From a checkpoint of a small transformer trained on Wikipedia.
Architecture: rotary positions, untied embeddings.
MLP neurons of a small language model. Each row is named by its layer, matrix (down: output weights) and neuron, and shows model dimensions 32-159. Each number is 50 + 10 x the weight over its row's rms, rounded and kept within 0 to 99. A neuron's up and down rows have the sign that makes its largest values positive.
After each neuron's rows, "raises" lists the tokens whose logits its output raises most directly, leaving later layers aside.

L11.down28:46 43 37 58 40 56 48 53 49 48 47 57 60 64 61 68 39 52 57 60 55 80 61 48 39 49 41 49 47 57 56 71 56 58 55 57 55 56 69 45 62 40 58 54 54 53 34 41 49 40 47 44 45 49 47 36 72 63 44 58 41 61 67 51 51 57 32 61 63 39 38 47 55 55 40 43 39 65 43 34 42 49 53 42 51 48 35 53 60 40 55 58 49 60 49 57 64 56 61 26 59 44 66 28 38 40 69 61 38 47 56 47 35 43 49 39 51 35 54 51 38 69 42 47 56 40 51 39
raises: "uing", "bed", "uan", "ations", "ğ"

L13.down490:39 50 31 39 32 45 61 47 56 45 27 55 50 42 54 45 37 58 47 54 50 44 56 60 46 51 63 41 55 54 40 39 32 66 48 46 66 42 66 52 44 60 41 51 49 57 66 56 42 46 63 63 62 56 55 36 40 49 51 53 53 58 32 41 50 43 48 43 52 40 36 48 50 58 62 68 48 29 59 33 46 41 59 65 48 46 55 59 41 43 57 56 55 60 48 71 54 54 48 37 39 62 46 40 45 46 52 68 61 45 41 50 41 47 40 41 58 72 57 33 52 57 46 48 48 76 31 63
raises: "lor", "ren", "ron", "ther", "oul"

L3.down100:47 42 46 58 49 55 52 58 54 37 39 66 63 46 52 40 44 44 53 41 68 54 39 68 54 51 68 55 43 49 66 53 31 39 45 44 45 46 45 43 45 54 43 68 44 44 64 66 44 58 62 32 42 26 49 41 54 41 59 57 52 51 34 40 47 61 52 58 60 47 74 56 45 53 41 64 44 29 40 46 51 41 57 42 46 54 63 66 60 52 35 55 51 62 55 61 42 48 59 37 30 45 42 63 40 48 44 30 55 66 47 62 58 61 43 59 49 42 44 55 30 41 42 70 61 44 41 34
raises: "ment", "ments", " shown", " seen", "ably"

L5.down214:36 68 50 58 54 49 58 38 66 53 55 53 36 46 43 59 59 54 36 50 31 55 51 53 44 40 46 44 71 52 51 47 51 39 26 54 46 45 73 33 58 59 50 67 38 54 31 49 54 49 43 49 56 53 53 42 67 44 51 38 52 49 46 39 56 58 46 56 55 52 51 44 66 49 50 43 64 62 42 48 57 68 62 50 49 38 54 48 44 71 72 47 41 64 56 46 48 38 51 67 59 52 42 54 44 47 51 56 47 45 42 39 45 54 35 47 51 53 50 53 42 74 40 53 54 27 50 70
raises: "ther", "rd", "ct", "cial", "ris"

L8.down119:53 57 51 49 46 48 57 51 59 65 23 57 58 60 35 53 45 55 46 40 51 50 53 56 42 51 62 54 72 32 59 58 47 43 66 73 64 51 49 54 50 35 49 49 58 42 59 54 59 50 51 55 45 67 71 45 50 57 63 47 52 56 57 40 45 56 54 32 40 68 50 29 56 63 53 66 50 38 49 51 56 50 31 28 37 45 47 45 63 50 48 53 36 41 47 60 47 30 46 75 48 55 39 62 44 56 72 53 46 36 37 67 55 35 44 38 55 33 77 56 54 58 46 35 49 53 47 46
raises: "aged", "red", "aging", "ches", "age"

L3.down146:42 62 46 57 53 46 65 46 56 35 47 61 64 51 38 61 42 46 64 47 55 42 38 55 53 64 50 61 34 42 52 42 54 57 46 52 53 52 36 56 33 45 38 52 60 62 60 39 31 48 40 62 49 47 42 55 47 52 46 44 44 62 65 50 39 30 56 56 47 56 63 73 49 60 56 53 60 48 47 25 38 49 57 52 53 52 49 51 59 51 51 55 52 31 49 62 41 51 65 43 71 31 67 52 49 51 39 60 51 50 48 51 50 28 62 61 46 59 23 42 46 33 45 58 62 55 61 46
raises: "ax", "x", "–", "act", "-"

L3.down441:45 62 49 53 30 48 63 45 44 41 55 54 45 33 69 46 63 61 46 53 46 40 53 47 52 60 63 43 45 48 47 51 39 29 58 51 48 61 51 45 54 58 63 41 53 26 46 45 44 56 44 25 39 53 55 69 62 39 39 53 58 53 67 63 67 64 57 53 22 47 44 45 52 42 63 64 59 55 30 41 40 58 74 55 44 57 61 55 28 41 66 23 56 57 44 63 50 36 41 48 55 50 58 50 46 54 64 56 44 39 54 37 45 55 40 59 47 45 44 58 43 39 38 60 61 50 39 49
raises: "x", "d", "ss", "ck", "w"

L6.down25:76 72 62 76 49 35 35 55 43 45 50 40 53 37 72 63 56 54 54 59 71 33 44 56 47 65 31 49 52 36 60 55 46 49 69 49 44 42 56 60 47 37 56 56 40 62 57 37 39 33 61 58 56 37 66 47 48 63 42 43 45 44 50 49 48 42 59 52 45 47 57 46 45 60 62 65 68 56 59 49 64 64 49 46 63 41 51 48 66 35 43 56 39 46 50 42 54 39 65 56 49 60 48 63 57 57 45 61 52 43 60 44 65 31 52 50 45 63 50 55 45 27 47 66 57 62 48 47
raises: "abi", "able", "ac", "ave", "ab"